Weights of a small transformer language model: width 192.
MLP neurons of a small language model. Each row is named by its layer, matrix (gate and up: input weights; down: output weights) and neuron, and shows model dimensions 16-111. Each number is 500 + 40 x the weight over its row's rms, rounded and kept within 0 to 999. Numbers have three digits each. A neuron's up and down rows have the sign that makes its largest values positive.
After each neuron's rows, "fires after" lists the tokens most often just before its 100 highest values on Wikipedia text that the model never trained on.

L6.gate111:475510489561450567527498498587464516483418539525503469479512574479540479458559526445460468521469469428464512475511578419430397517562533466496502467509496511532467518564530530486521456537458467507492504543470509473491474527404502531510504454519495456438464551481530566530476463526467485524
L6.up111:469514446499448531487461490498449505442464512560447530473495523526496476507552503482521561473464491594515486473514518536509511526451535420451493510506540511478540562399489522494490477558448496495420560548499496519513501481573473589526537515442515510472516523505543532475484505435447515519
L6.down111:514509510508416500529537497445456508481488478443515450474467541446447473513518537519446624432497512501516517477490501474479510523489497477466511450578510548512410502444446554487508459463454546483452535457520531419500450458558511519496491480516527482453503471522545442448447503515579513514
fires after: " (", " \"", "==", "===", "\n\n"

L7.gate108:542509494476435510505512578493489471511528489497547542500527464495468407390497575501498443545504479513499514490524503501440442473478486491547531458497527533501524486433445501423504511493506453506523513472481496501532554510489499509477493520512533531555466500522559512436484522392496477541
L7.up108:499556517494551491533502521513491509518467538544512532516446551489433476439502477432534441503508507433481540495557487461509444521489455460470421540498576532506503499460490441470416501539539489473510441477503435519513559461478520499546523511519538534489493519497498502480481492604465495495
L7.down108:527509485504510513469506503525521490464485491495508474473522504466531519544430523434503482563574510455402451466535488506444550510526533509546446507467515482476511443587499555473529529513434418424436520475526486456524448423484477495524459522481536482490454529488528495505515512515474497465
fires after: " the", " |", "0", " to", " an", " of"

L5.gate382:525518476525542458542485495507533531485519428521503432495448488532459485418550562479410462556480552473525485518586508514459507514448448430499424496430474496430558489509551486447502445542508495435487468489408510555508549518429496463488536572522406438545469485430537439445472472454519521478
L5.up382:491495482455483521498458530529465499571435494496482496516516438487465475469436502497438458440493459432539470504524433427496524458451393469513471522484462553461582517506558583482503481496566468515486491465447421490492599503536571453452437499458446446537481518479529462499536526528535442510
L5.down382:483482488587453493446438468483552519461479469509513455447512443507476399484483440534485478526507511424522531548542513465509463513472485422519568542475507398521537441496517516443375464542459487494468478526472504541432509470499458446504506519450465489503516495473579480492534419487493490498
fires after: " |", "″E", ":", "|", "-", " the"

L2.gate262:486542516507445520526546467548466560500572485519532487445517516476458489482435468512460446534445536486505493506446480545522465532423431481532521485566510497447457546511443451495423521572423452474531487518517438541495442474495578499480559479552442540504502438499487566570503592481483448473
L2.up262:483504562484429563494472475488479474551510502478498476462513541457445483467490378430485499551539586530514483514502513519503510553496479533524504506469511484467389508457459512559433518583516466528474490507508521559487468485522540455479547468481486523422452466473506521560439540464430503445
L2.down262:430449558484466525442443513596510459493539513455450492511487474523502542531489511533571490488477461558483481481442546595433469555523509480512435486487515489423495569488522548500529517491445438504459471477471488420517538466471570506472460506478436537490535486504479495473549533418486562493
fires after: "0", "–"

L5.gate55:535501455488497511588484478485522481477443524556540565531554529535473420527506470468548430495502507470469529495524548471529516511470474423533522528514571543454518489570510483511458536537460439489488430484536504490489608494520480446456463603541519500505550545492488446541438514459465509422
L5.up55:500447533496461522548525543537561518522462505568528490487456474562537445463428541475551558460481540486450535522542519464532534526522527424519612517589502498482571519589509449513486530521451484523393488462505469510511521475520512482455492594539534445566550474555513526537456516504512466476
L5.down55:539487490486500484541483471521462569494548543488529614514503440454525448529440525556466513462478518475514491557466523523500537557451509539439522483472492468492439456565448428509524525493468553512465511546506487544565502498497483431434487613504455480475546475508482453524512510420524577485
fires after: "1", "0", "′", "_{", "^{", "°"

L9.gate176:583494447478474515473531515486472593571484421485510561497570478468484502484519547568477511548505457465505476507552535426521509487566472536562497517499507559469458526516574467502573457516518507495479513525472545598466504557481516511544537526455528485504469462457442559530518534483445539432
L9.up176:454445456502559440560520421457466481494583417481546452550485525554509478551512475518494477413506538501576493528543477556454508508523595468492480564469540465507479559447477450443546543559492485487529530547484523533502485511486490555533507476565505520474490475482496415506571534472519527501
L9.down176:465512530541506498501483501437468480438490470467532534496544471518495544507494607573538560447553595546501514509498525486490482532445467524526466522493554523523510501539479518425485423494486464488522417525463556494519560532464538497462528471431476471449456502435481556561471506474506513516
fires after: " ", "1", "2"

L13.gate190:576481458514467449441522450432428506495499458517549550493451473565521455507441488526450475547556535463440528522542484470520489478507509515489475540576511511496522530523513445467525491525478537558482467479438463519493552566519531528494404517507580521504457500511530473439512484475509490476
L13.up190:539485481462434460464554464456479509533478469515538571477442486507500461491421486482454503556587540429471511523583498487524497494548508509506509476539516497480521518547478428457505489578455548560505458492472492535544549566525516529467436585488547466530472548510476482515511510493530471472
L13.down190:517487536504488472483481497455495446473459530551530481505505490542590497521542466594490470498539510425444456482548480426515462522523507493510463477529465508559522485542431533487420462470575629448458425486500513505448564478491562424592509527509499565529501506469515497451506531538540474506
fires after: " ", "2", "0", "4", "1", "\n"

L5.gate267:474486547502502510530454466501445520498522513497498538504442555535466561480547532483493477426530519500532439522559514470535492447522434507450505515567542537483485545387548502455482514548450499452488512462500538530477526545497530519525480495445559602483585490472456457440475535557420563547
L5.up267:474465541542550501558525556560416435555482543544549548545499567510534509477508541539474447465495571537487529486563485456514481523405506527421515436509520535508486584480515529473455462484454521503502509467579510556506457544448556510560569491453513504485525515563525486544560527524493565500
L5.down267:522508500459502502537452509548555458497523478477474560492473567539468518473553443458505487460524559476591446535524460455480485476454433513494494505564528516435495558415483578507444509537468529461551450426516486483452570547536497470522496487514538506560515522542440432535509459514472520542
fires after: " |", ";", " (", " in", ","

L2.gate339:472511549557522533472511507459449528512533456499554511506503457546544454492439523479458556493520506500455480470431570526556486469443512565545500517581507526534509514501497513511494529489462513508505421536518571448567432521449539507473612429492457436433515458480574491458494493454466447527
L2.up339:462481493512630509415507433449465451523450484496505485518510527523498437459524473591416498512531516481489496505493531522477454494446532434565465501502439482510528484568430485512523504586499431523503464542518498535538448493418574500492589449512455506467462484484490477493594494539423550531
L2.down339:528527409542616496515454506481450549483477437518506486502479451488490488496520556538495455529518489475475539600561469476506482468500554448492478562533510430479461564445515518420519506550523490501536486485515531461546561511458497450497573450538488542527526488536601517461488533514520453530
fires after: " ", " (", "1", " |\n"

L6.gate366:511510578406504460475465474447440534533468444526504485495549551518483506516488434564543481495490510437426441530470511450510440468512460538518573489485526482468513470540573481543527472498524528521443427473469561479565478513526516483452424529472628481533510549481470481490513491482538492453
L6.up366:410471524440511574491465506486469501555440426449517525554486500531424508560468448476401419498494555456525474524534514444502522546600448527476517515496463540538568482423486458491482481494508418486536569518479514497630505461512471510500460510461539448476482520524498463496481482505470491452
L6.down366:461537524502503503468464546520509392419494552537503544540554515470470541524463495524532473466527531467509495556478510512499506548592513492551510445487457544510506494534479485575529499557503541526471522473484557533556538510549492501526508562538524497500516561467487516426484549484442551501
fires after: ",", " New", " |", " the", " of", " in"

L2.gate165:518528575520511502467528562536472480420455495543511478539453489480496413520504473531491429512468537419486530502537567551465512449477515465467525491499454478456518476487500571396494474488567529519510536613467483535537527503436500415495472510455475468528563508490500436483456509501492488474
L2.up165:499483508468536484500525519541456422514558502481562539454511475524496480534548502513520457466499510397468550522499499476455485470482440488540530478467510524465616478516444489545535555484446507517468496471548569448514601498451548460480542476491467440461606520473504531518535490515553494499
L2.down165:531514464524468576510473511469513514485459451567453503480438441573504413556485419512563507508446490468525499475463471587448514422513507432547473508508450584437494517482589492474464521574525529438515484515480516523491467500560545512492454497460450532462505450498512479489561497500472423518
fires after: "-", "|", " the", " |", ":", ";"

L6.gate163:478484492535497502529481467534454509505533496473522529520558565555468557437513532516530479491474457509439406473520489523526590475454473464508526459452486443521420487478519432490529464588532532481510518533432471476472474494470521532446504526425453496549519486491414517463491541529494476527
L6.up163:495462512481502469505488514513502520534536451477520568498503502539520557550457500478561542525403491555460557515538426456505558458466477531471483509570565461466563500546469483481505547661440498571468469478499463524440474462522564476523520476467494499492565489530435513431582541554473456535
L6.down163:485492518507540459484489523531483541504475534500501496405508452575518536528448445450557544537559450495445497443457468467487549487439408372563486512465476580396494503538537457459478493492514515447539474475510512529536531520497490555501514504557517521508525473541491488541513530469521492536
fires after: "1", "2", "0", "3", " |", "4"

L8.gate271:524475440474465553480428432408477533542505485533556492503558459444522484501494408566489523495496536485518475508535449520531468524542493454529513541442551464465488449526508460537489487549509489548492502495403560549464505463556460494488443524461584524488419540498436492542527586418429522510
L8.up271:577505450442549541487501465502487494449460481460545512618509533468519471504440399585518429527517494483522442506550534482506423485514505483528517544578466490543542474515536526489531490562496450558456538546430541567426459509532427463442448460486576519445468507526506570544484536502463478513
L8.down271:463457576542566454500477471491488514511522467465534510539521448528481440493472469498409485553453477440467468575465482516551500490482518537448542462536546599464555487507495537438561469469502579452501509467421523533528544547553486529472524465431591509489503489454474427528497574496550470476
fires after: "2", "1", ",", " "

L2.gate114:520485431418524486465465473493480466500519437436476504539514546515495454560503489529406508490528465523509467571491481554491601499528428504509436420466475572540490494526503541475536444471486476474508440502462488450471565585469511466475436538512494520458507449548474472458547516535456513531
L2.up114:439515468471490485387517516489539511466481441506547543507458492508480461508518505545437476531508460529592457493446495561547525501545433499503472429500434556555485419627438556482548548463515459469483497483519449512534517527437535510501457477497416545510516449471486431460455466511430509504
L2.down114:540545473472495497458529521484496469544508513461482515463496522477515482461472500428513463516566489495573483555456514520526496491551403523411410486571486494502472533453518579471576513546457446546446505516437490509495506497525440493447415536524427471573513445478523489476519505484561496480
fires after: "==", "°N", "===", "|", " ("

L12.gate33:476477468495527472549516509453547482493493487499485459570573466512502538463476466529510459500491446469448466527567435497486457469555538505474520545504561455435458534471514517469518481449493472546532439492515500550470492590523429500508441507548527494597518491522479446576544528522435480496
L12.up33:524446450504479520502481580498500504640472388497433548449532476443507482457505539476516440481523513529488427505484416504487513430524536503486510455556525458506597505514522505509491452428461548542515560552514470487455464492484496468521431480473509458540482493477462415516536522568563454491
L12.down33:562465478538447534575478469474553494460493541484474518447503496529570512440552440518517471544444534544455520435442500477515516497546517528499578542525496510515514568480503570555559441438538551390479492491489493536490489495516471572549506482490478501509578515491502506557488507501558445515
fires after: "1", "–", " ", "9", "|", "0"

L5.gate255:573471548467496497529459495524599506519539486518495524517521479565465444479480514528515544478440555503558552520488460498481463463556547408489456504475500511465514593514516561511459504466481474496427451492502516441493476498532522464515589490450482463475538531467522475468515489521540401528
L5.up255:446432523532520469444491489487503495489489517453503447442426555484492468406544514547450480562580454547509513482457477480579611507526559466468486506481579546519445498420527478567508501489521504489487569485556504517486496433480456515482483522506475537483463560540562511518498484497493560524
L5.down255:452541524469443430506503534475540491473473488518438407509418412453524543488529481477511520534522493505506483530493544527453489424539503481467495416517362528513562502516521529533500475546489480502528534562376472482480528481555509505549498511490444472496490513496479492473513466546519519447
fires after: "0", "2", "1", "9", "3"

L8.gate35:494509453441562532505460390441465507446488470459444516601452478464490516470524469517541447458481477480474535454384540543606471488526535531476461506480427454411559499522533562459478448447509489469452437527487478482501489540435474494573485583534438500452539515450444499487474504471523524502
L8.up35:534532453482538503560580476430543508409506571554495474499385484484515485534518525510499455485447537463446487498542490504508508547475562482505545510510577499463506451479475468483520484595559474537533489525505474467456574424426521506497585478454509534520587495481490511504543471452497539490
L8.down35:569543464485473515457499467489438526523528464480526536451530463463526497490476488463532457501452516475577539457442497528522466486493575503399483493501413464403440517479516499421528499455550570509440507478456614549476483540473503545490454535509527530535472480519470628463471521515512482557
fires after: " the", " in", " an"

L13.gate9:476543462510590555437478539579498425576542527607502528475572516522440461547477497558542478517489550544508500440517490521387499430458523517527547460616565500511462511500390456456514508499468466472540519492476488498495501473486497511529442505488572572477513501491471456505504551511523515439
L13.up9:500500481499565528508460517522444388549545535581496518436533478507468496444492481580525448505558494585454518473513455468454475426546520536493469510519492458525484433471466458473529495521512476541553559502508487493494496488455526516445466516506506530488598463482450515526498528527525525472
L13.down9:421487482514469438511556525518462500476546555501485511499528586450578464559524494489481507562534502481516463460509465484483506466464484514569509498574531531428497550505441440505515558534492533511550497529417498508507581477440484526554421557530491587494502517534515429562572531501472461428
fires after: " ", " (", "2", "("

L7.gate98:478463479502514446500529492524459482489513561511459543460489463488480534494516560497479491513574556454545510585457539508485531453607508466492483381526433424517534487452414502486508433509452470447497555450511551467446526455477515562572418502490457507460529429485510526458559517461477521459
L7.up98:484502506510494505513510494544585530428547512487517507526436483478505532533502590480511511520459507488584527598499572537523515444536475444489528427501460476567513544519528467520522463504544484500511500479524527494462564433481575578485444455547488474523531410561509504445497501521485491486
L7.down98:440480520488490490482427484570498502528526478490534489527412505498461554519473513521573532569561537517546498519532515541490571507514432452474507418462548505552449492520561429445494539404492458449478517548480488505578497441443527516503476506458526545525510447563515497438473552514504501532
fires after: "==", " and", "===", "\n\n"

L7.gate267:530524503567478483539496494538497486531468524511543571493487456515478451496479572516467464462492543416511536476544479440513455530455486509569445508529577500550497512519498455503418556572550535510507465487559484536464510481481494490505441494470571448451525549513528539496497502482439466533
L7.up267:477494499526522545452471463522492409474430497521517494538456536503539532512453462484480532481522506518519547553525517511412520500491522528445393525506555444452578514478622505556541431508488537540508573467530461542579447514501551562519534481487540519506516475514592452489528518519492533449
L7.down267:519501546432499522483519474509503480502413486518388420493499506509484538610546447464530529583461520506476546491490551595441534534418483501454518523548497521562481536494507545492474439434456436543523582465455488534480515487496456480522502443552467510461500525404474484495483591531501504435
fires after: ",", " in", " |"

L2.gate272:501448525479509584424494410471480511479541513521481523511464543468572490519485438551534493545569545534556500560463546494561495507463462480501492464577497465486389540475526483564500543539484429461558474477480491548511445512557563453476541537454505536419529469483547477522469529523479498462
L2.up272:527470461474485531496498413445470504489562514475481520494485511428510470500484461483513507543580547550554492562421515519570500530457503505474488392588447483450427511466484521558509527535419437497519454468513506506520477525524545418503521452500456520444504494472536511518518582528526502478
L2.down272:467504550421523614507563562525478469485546494508466441445488482466424427517521483449585534484466528526470455505460490542485470501485476505545438476504531487376484544559479549503580558583488504475451481440462465485495512465502523491521458451459526489451448532529477518580576504539440516435
fires after: "–", "0", "8", "9", "7"

L5.gate48:483459517540496568470438473549480512495468569534501488472505505502441564526552521522500529547493536492443530484524523544525455556538461429533430407437479515479546494513468495456503489550513483528546463622495436493486528477471468561404427523526480440423468556476509484504559529486507592532
L5.up48:512473512443527507489523496524513536478512502437475575499458549489425512471490495517528544561538392513485542519537491501606577553529532529507554488505512496450529520501482442379456465516442487474546497554579446505496499465483401434445512509540530450491545506539525468485520540475570480572
L5.down48:481425484487453535453471464479503496477524513505598508526445422555507465557448516536509502590455544495469554510437484442495489457500526472573440468481513523518460481492527468510466567577528546532485490497533476492405500462441497518514446488447487539465549538515461474579550567562486487533
fires after: "9", "0", " ", "8", "1"

L8.gate38:525509532488466527443482511458456433491480485584502559433558544531450525507426485471487478442577482481541530541535455494482526419491454473468508514507420443449544523438450533487525407502578456523497486449484476465461495560517489424393452538566483432556510483508525557533528422477456477484
L8.up38:522495559481515521416525447513441470477420506511507572489510510464456511479467467464460497462425571551456482455442553529433479465494495449507528583533474441488478498475455502446528420553577511478501577504469532431528522485485524509440529456568493440520503480568512489508514487465567497533
L8.down38:514486493517492482463486525513453571513484545421568440532441515512507510481480529523442522552532459534511524540526427534479435486528551549502463520480524582490478548452520453547519546430460415520468473449482502469526524499555450541482474503457524514581480476441508428533535510529437450498
fires after: ",", " at", " in", " from"

L9.gate40:525508497475504525448533544588409452477541472553503480543477404507522487495533498421459503602459537481522516458460512458497584445531565515489509514472493423481519488547515477533454452513502562462438528493529519522558478496511558516577506502509579500522554477445467518516500477473467495501
L9.up40:545469402443464549536497466514419486431522477504565481536459561500504539530494517553475481485465484493447523512506455481512513482458541521544559534470469558450461492519522489485469467428448474470449460467531570553544495495444422493452436539512552438481465556457516494450518548504517487522
L9.down40:532501447512524521520485472476480494503543512538460509576509384543539525500488549513498484537465500433507458494505515506489545465545500501548537496479531466500515422550518509507552514468539539470544445494511523490465487502585478501471555538555570469543482446520473531556388499516544509576
fires after: " on", "On", " On", ":", " |"

L8.gate377:425462505527512533510539503504514552559567603533477482543449528481555455555478483518493465535448494502490518552600449525478520471481497477431534503541505497492499575598527482479463613418508593497495488512519466525523467479523517526473514540550490532524500523527521539449504459482511576548
L8.up377:441398493554460474516477532527459501490459592528549465534448553499470456459431505579506494490490478491537538533513501509564472469488480529516472422504568550506429517603473428534481578459466613473473516494469481524480523510488516572467471577497489496482499468508490474518554462484495480589
L8.down377:453487512477471503536525513534569595467532494483545483510465537506514515496489489486544545494487556494537475551525563492457464472520469483576527431468461471521463544530533480544510487438496554607456491522438510477579448472564509575480497488480437516511520489444434573446409471510555496460
fires after: ",", " (", " there", "."

L9.gate293:502449518444546538540524392455495548582499498559445524511527426496458514487506467473489539488505544566469526426494484554511414468570441505546463459537510548542433474458547486469486460537465510449486499512470494531496510532508435534452490546498549515498465504453427453477502532408564527508
L9.up293:471451434542521485474423503546486482476495523584498494460503512505529469458535525495489530538473547485530452483536505548487479461512496430493571496571563451525488483545456476445471415470417573509513503489522510497610525524508467469508466602414490484561500557483467480531541585494524527440
L9.down293:462526491449527550563524475482480455509518487542411536452538590533559413598518463482461593483446523528504494459492517568507509520499440521483549490560487560514492487506466501502534526537525563504445506470467472565480573458426476452504498488507498516536523499466464411508569455457537468452
fires after: "2", " "

L11.gate11:497516583457490513512495495511503526539514522548509517530444447513532548552540501450455437469543518484489486552500400533516402514445511508551449549465489503422594443514462471472528428546542546577495455491537474489520582516501539561438486458489502536499481476471525490501505476489533482537
L11.up11:463517465472503483517442524516434541482544612452467530494447441516546430558537515480517526548510533512493527506495544538588562526518591498429532410438477518516553537545545476519555546544464441484505554483585563504483530435464459474456531456415474518403523566430540517454501559507483524580
L11.down11:537531497479499518455499470519468521469542485533509491508510483407503532482456490476539500540625491536585499507567478460465491449513503518447431555471491504433425517439466505455504416515505502534499488504575586566509545499558446551456469475514491469466511523495433532550583457473436457575
fires after: ",", " |", " in", " the", " of", " to"

L6.gate186:510547468484502500478450502533513493538518544459587556534543534494437530475492466480565498495552480447567517470483544506447453505550485503486512518566470496479530534495552479515506528402518534496471531489505472495570422513438516483545551511529489550517472502485518511540528539532520493404
L6.up186:496498498501457509494512524543494434500573420479520425473442535494434568504427448450564465502500540532503551521505511475470525553484516525523575467498471517521493509484549439533536451511480498482551534471461536485446472552485538517480498556440471431515539538466545457599494551518451517484
L6.down186:462488452565519474502516465497503493510563518508534448494531463477558593523469527500578446519450432399553463488414559509405455527545521522468513446526498473476505536601574527499517511441489519468461544428459548501505475457543437536492520557498534501489518478481540533555463473497498472506
fires after: " on", " in", ":", " –", " |", " On"

L2.gate98:450491515483455532487458482569452508512595478514477518535507512534457473495504470511484475486469609532489606519480523569513594585422483493504504455460458453474442563505492490526484563518496469468483434452477484564560502502495566492527554462504490565430556456523503498557517546415393513491
L2.up98:506545475444478529517532512517481516554584484509498525490513538455474511479542522514491507537555483471486543505478506556555484534413565534522508486490536424443389540480517415558418558525525455471481469467518491521498496589483556476415498471513475549460525491519505524547505591482396500485
L2.down98:456572580510518534472509499509504467467516530507460541468474553537462531585485501486551433540450468504481460524395503564495470466456467474500466492466484522482492510569478478493442599502425462500471493437490462499452501419526548532508505472541558524565491517491520506474537541442475541514
fires after: "0"

L11.gate31:462475531469453473493396498519423544564532489499529560527496496555534482505531485532498517539436545482457502492460464518561531572520494535520517458525489495444465591519501512487499494436530440463504416380544486520470531518496578490486514549579464526505496515532480507524501471527514532506
L11.up31:416467571458448541527500489475503501533532446535517511526503542484425476521501463559479481500471548449508522532470537536561566546525513507507510474514464522480529543500473444544458465589422477542445491494502429543529520501502587501428521562435498529526433524474414482586548559510451525471
L11.down31:446458456514535519541498556502455455456539428432533540501581533436540482540539478512458463491421525514535509557541500490432436468511477488480401507593512538524507526500479458486457495471538520526488518444569412522493510438490520514500436541458504526490445549477514496519493516548465457438
fires after: "0", "9"

L5.gate369:503477537487496471521506505506473429489536495473568513519461469563508465530376560468507590461506523521482483559503548461518518578555475578499475462483525470492498435509460522519423582489541544461500502497466543476524504522528509545506453509488564473538459461487505536467552520471563513564
L5.up369:547502481531528508450506577502546396432528463513579485502522456496553540443341544509450562492510441473544466494515463541554537564473512474528455412478556488526502531511478616508473574492537506484464513538434491463466446467506563484495410461512495444568518474494510557483508465479525503531
L5.down369:447517470526536493524529520530455508408522601482534472466533482498554495476407452514579524449549534513513498525504632518504437508471463512477542480458454443509501540470536475503461529446511515485500468501506512457481464494551527387526480410516490520524543468566466588490553525495572460513
fires after: ".", ",", ").", "\n"

L2.gate5:561428520520531553478517485462412466449567535542535428541572526476528524527495444553446511535438469519525509557478479569498445494528472483501477429489490472504551492551520554500521601535457509484507497532523555471468504573507517413479472457437494451480457445500548512515518448455503522536
L2.up5:521488492589520538471499440465573472514499520537590545479537561493523556490441483543457545501485495533487554541451426476493568522569501557509517471498479437514500524503496480538503493536445559429537541485479417448418536548446433476488515491511512499521543513472507441531545503475490486509
L2.down5:435491562515497487507509497418487437468513567546531422490574531564472536476499524539523482564520555495502507520474512522574484503522423483524480407463469539568518428507548511540495518428497468576498489449522474500478421502563476530524451493427464515486502489430527527457502458443472485510
fires after: ".", " the", " |", ":", " that", ","

L2.gate13:464489491412551505458493537544575493497459493494538468467432454567476431562472522527513526555463552462467511492504544562452449459457486498543524506574514493447577520477441488479567475533414539525485483515550546513534517566484472487575485526500505491458527560481466469512475440506601549502
L2.up13:535531416492511567486485498522477445524492484523526546494456429583518503577503490492518522615500506455447527495536521466466474489457480524478488502478503565458548430534424493466537477537482499431498573559482438466444513446493484484550465520482517522448526494492524573492534465538476404523
L2.down13:538547436537550472555453545541472454499496444495484490468524494464461422452516474447505558494480476560506475476539459510502502447459516426524479478494542444519428497459517477519457478531500470616463487513555529469592440529451498520503441508500438491486542502476523496516580508447561541466
fires after: " ", "\n"

L5.gate334:463562478523512538474522476514547527513459477478497477496549440531521459462436430488457523453567481419608598469401483503476417507567518612465449498442526474430506427527483494430459481503502520532517528479464489571495463483446540492476483459480472477512484520520515491609512501467446508443
L5.up334:515467493555486449470532479505487506562516487481526604444445421510499483481488479500514443572523485444510486528533519564610505461539459482494497590462492551461475484451544486486483476531495434527495504483451547521564568516482487541485445588523497541526536516427553489559447508459527507524
L5.down334:541442473460447458518563509474483500525484376417539561490575501475471424544477539541554500476464498426520530573582480487474517489477540563421505433530437522436456476530519507406478557518554517463576527468446512494521441517435476504559529525487509549497503564501593525474492520512480482535
fires after: " in", " ", "In", " on", ".\n\n", "On"

L8.gate44:494462553504414554464489446509454492504521484457529495428457538516481456514529488549524450501434446470565463564504509492502516490478430433465508483532516433453422502500527465527507521496454507566537505554456486501479447460458484562479525491522460545496562549534486524444496494533479488562
L8.up44:467496503501531551508483559529461533475478524476558489533468517478504500489537544483539515485494472532431478507421421505515590550518489476411549539461541491474541517513550477439469501533534511497481499511541429525516499540517488558565495481540448466499488469477555459488500551491505600469
L8.down44:481508537567452416420467499492478490509502526536424499493501484481505549487446461489438503465482511487492527555510551503521531484526481497488438499575519472439508536403488501480482563521412544521487435514527491457536518552498509451485515464448477492469504520477395540526524523586470524470
fires after: "9", "0", "1", "–"

L2.gate371:475481518528484607559532526526487474552526513459546437509465458490554491519493464477489539481502539490468544516499514510483475524469515481512498486559477582460519456571520489483495502543429462495455512485466492479515553469459501529479415493496360475466476538428461437517544552490488534576
L2.up371:422452509489556531457518506466488514475529482543521438540446541518589454595488502469475509486447458536506453456486529581513480492481462527511471501586504571509539501469518550437491515517514521573426470522480462497517524476488491456453452495430484519466505544466481492535534462538445517473
L2.down371:489418488524531536537486483495449601572553494518496468464473474515513407533469495492580504473573467494507501537464489496575527528488475446479423505523426522440531444502555475563446500465455507507436497452485530404436496448452523527471493437476576552487454437537529490472455465485576469467
fires after: "\n\n", "\n", "==", "===", " =\n\n"

L13.gate31:501529465497533533438496544469484551484548594549477466495527560497500494547452528490490486499531518515518437448411503522450488452466478531408471514473443480532501495509521553517540503510498546548467500495528480556493607448479496511457432558449535489515462486533493459456496483476528489463
L13.up31:483485525528531514481488483577526455432485491500508508440449480460485520496468568500476473517481441512442507496493491477483526479532435541513481465453440535475468447484435420463527501557471542459532488522556478472542407511538486564553571458506485490480437545453557495594582500492547527564
L13.down31:462495556514496528461429548488509487551504505492564522459474550531454519462437462530481524564564532460559497502475472511486438513504514522537478510587453414528521497497424498464421488493483494544456497492489458471455532423527548473443482507503467478513500464521515481514492488484481462536
fires after: " in", " In", " from", ".", "In"

L7.gate349:404468471470565565550424476558367590548557575502451513448471491473512458591522434493534445496529463501492495455523446511448418536504548461494450477528472539468511470589467465491502441531468432475484524496486507582507480491506576545492447528544530519505435564447535502500520524527514530494
L7.up349:461439483457496518545476432491384563581554481480445562451470428522489501532569423502438527477512478521553461449513523485481493466498513405475489510499493492544500422605478430454526436483503488490471525530411444590481566461532519480478543545499504489472460519481453447496523476506512496471
L7.down349:510403515550464537553539489511493577484566550460523494475512434508527524576514506519502529510444502461467518585460475496445473523491498465491578521545524539420510496552471448523472459509470527488513486475554514545483513503530523482520492511540553560458482453496505511583487465450558598459
fires after: " |", " (", " in", ";", " \""

L7.gate114:534438522475526536582528516457527448528416487475546491453463531476612543516569549532505439514461559454393511518481533453470491519534495444486500533486493577543550441548494493560458472530490520483528524451431486484439490578435526530432531494536486544486476445463462507529610517524484496484
L7.up114:447443451481531583545502518509489505479470458422569472473478505480582545567544547518487473468424555570480529525511555523417519538513475435445518481550436466454511460526482495508534422535489449462548518515464528569523460504482527491485518495519554600524524431535476524527569516555462542508
L7.down114:509506417544535423501519490398468549533521475504517452531504450489405472530417468471494482502497493562529456530521478525521434423503445557511432559473480500484452520458532447554546618479474540493561466492489468441512500449465532516537475486572513562485466501503532493530441507527499550512
fires after: "1", " ", " (", "2", "7"

L5.gate105:461446487563543483575497433489463468501509572480495510481504620586491501526555560486490441518497511482527502519442499384472417522541522500487478516476564471492556537485467507501441501540501481476487449541412505544451525497464505468493472517531546577472457517432433473549522514543481525540
L5.up105:451460466525523479531503564577495440504487478502584463472480587512412494560466503503490483496525477472454405464503532440513449535445515467438522440458532471526522500547549430469519442518554524475531570551483503463483506471498415480530446525532462530482502531473474520450552547468431550482
L5.down105:486427519541566480504512505525533480547542511469491518506462398522448473504483548495510551431584503561504514453460497459643466519534530544501501521465458487533548517537525401526530507448485496473560499557502576500516489518495438499511427422439484425433534450488465492511493484590480485507
fires after: "8", "7", "1", "6", "4", "9"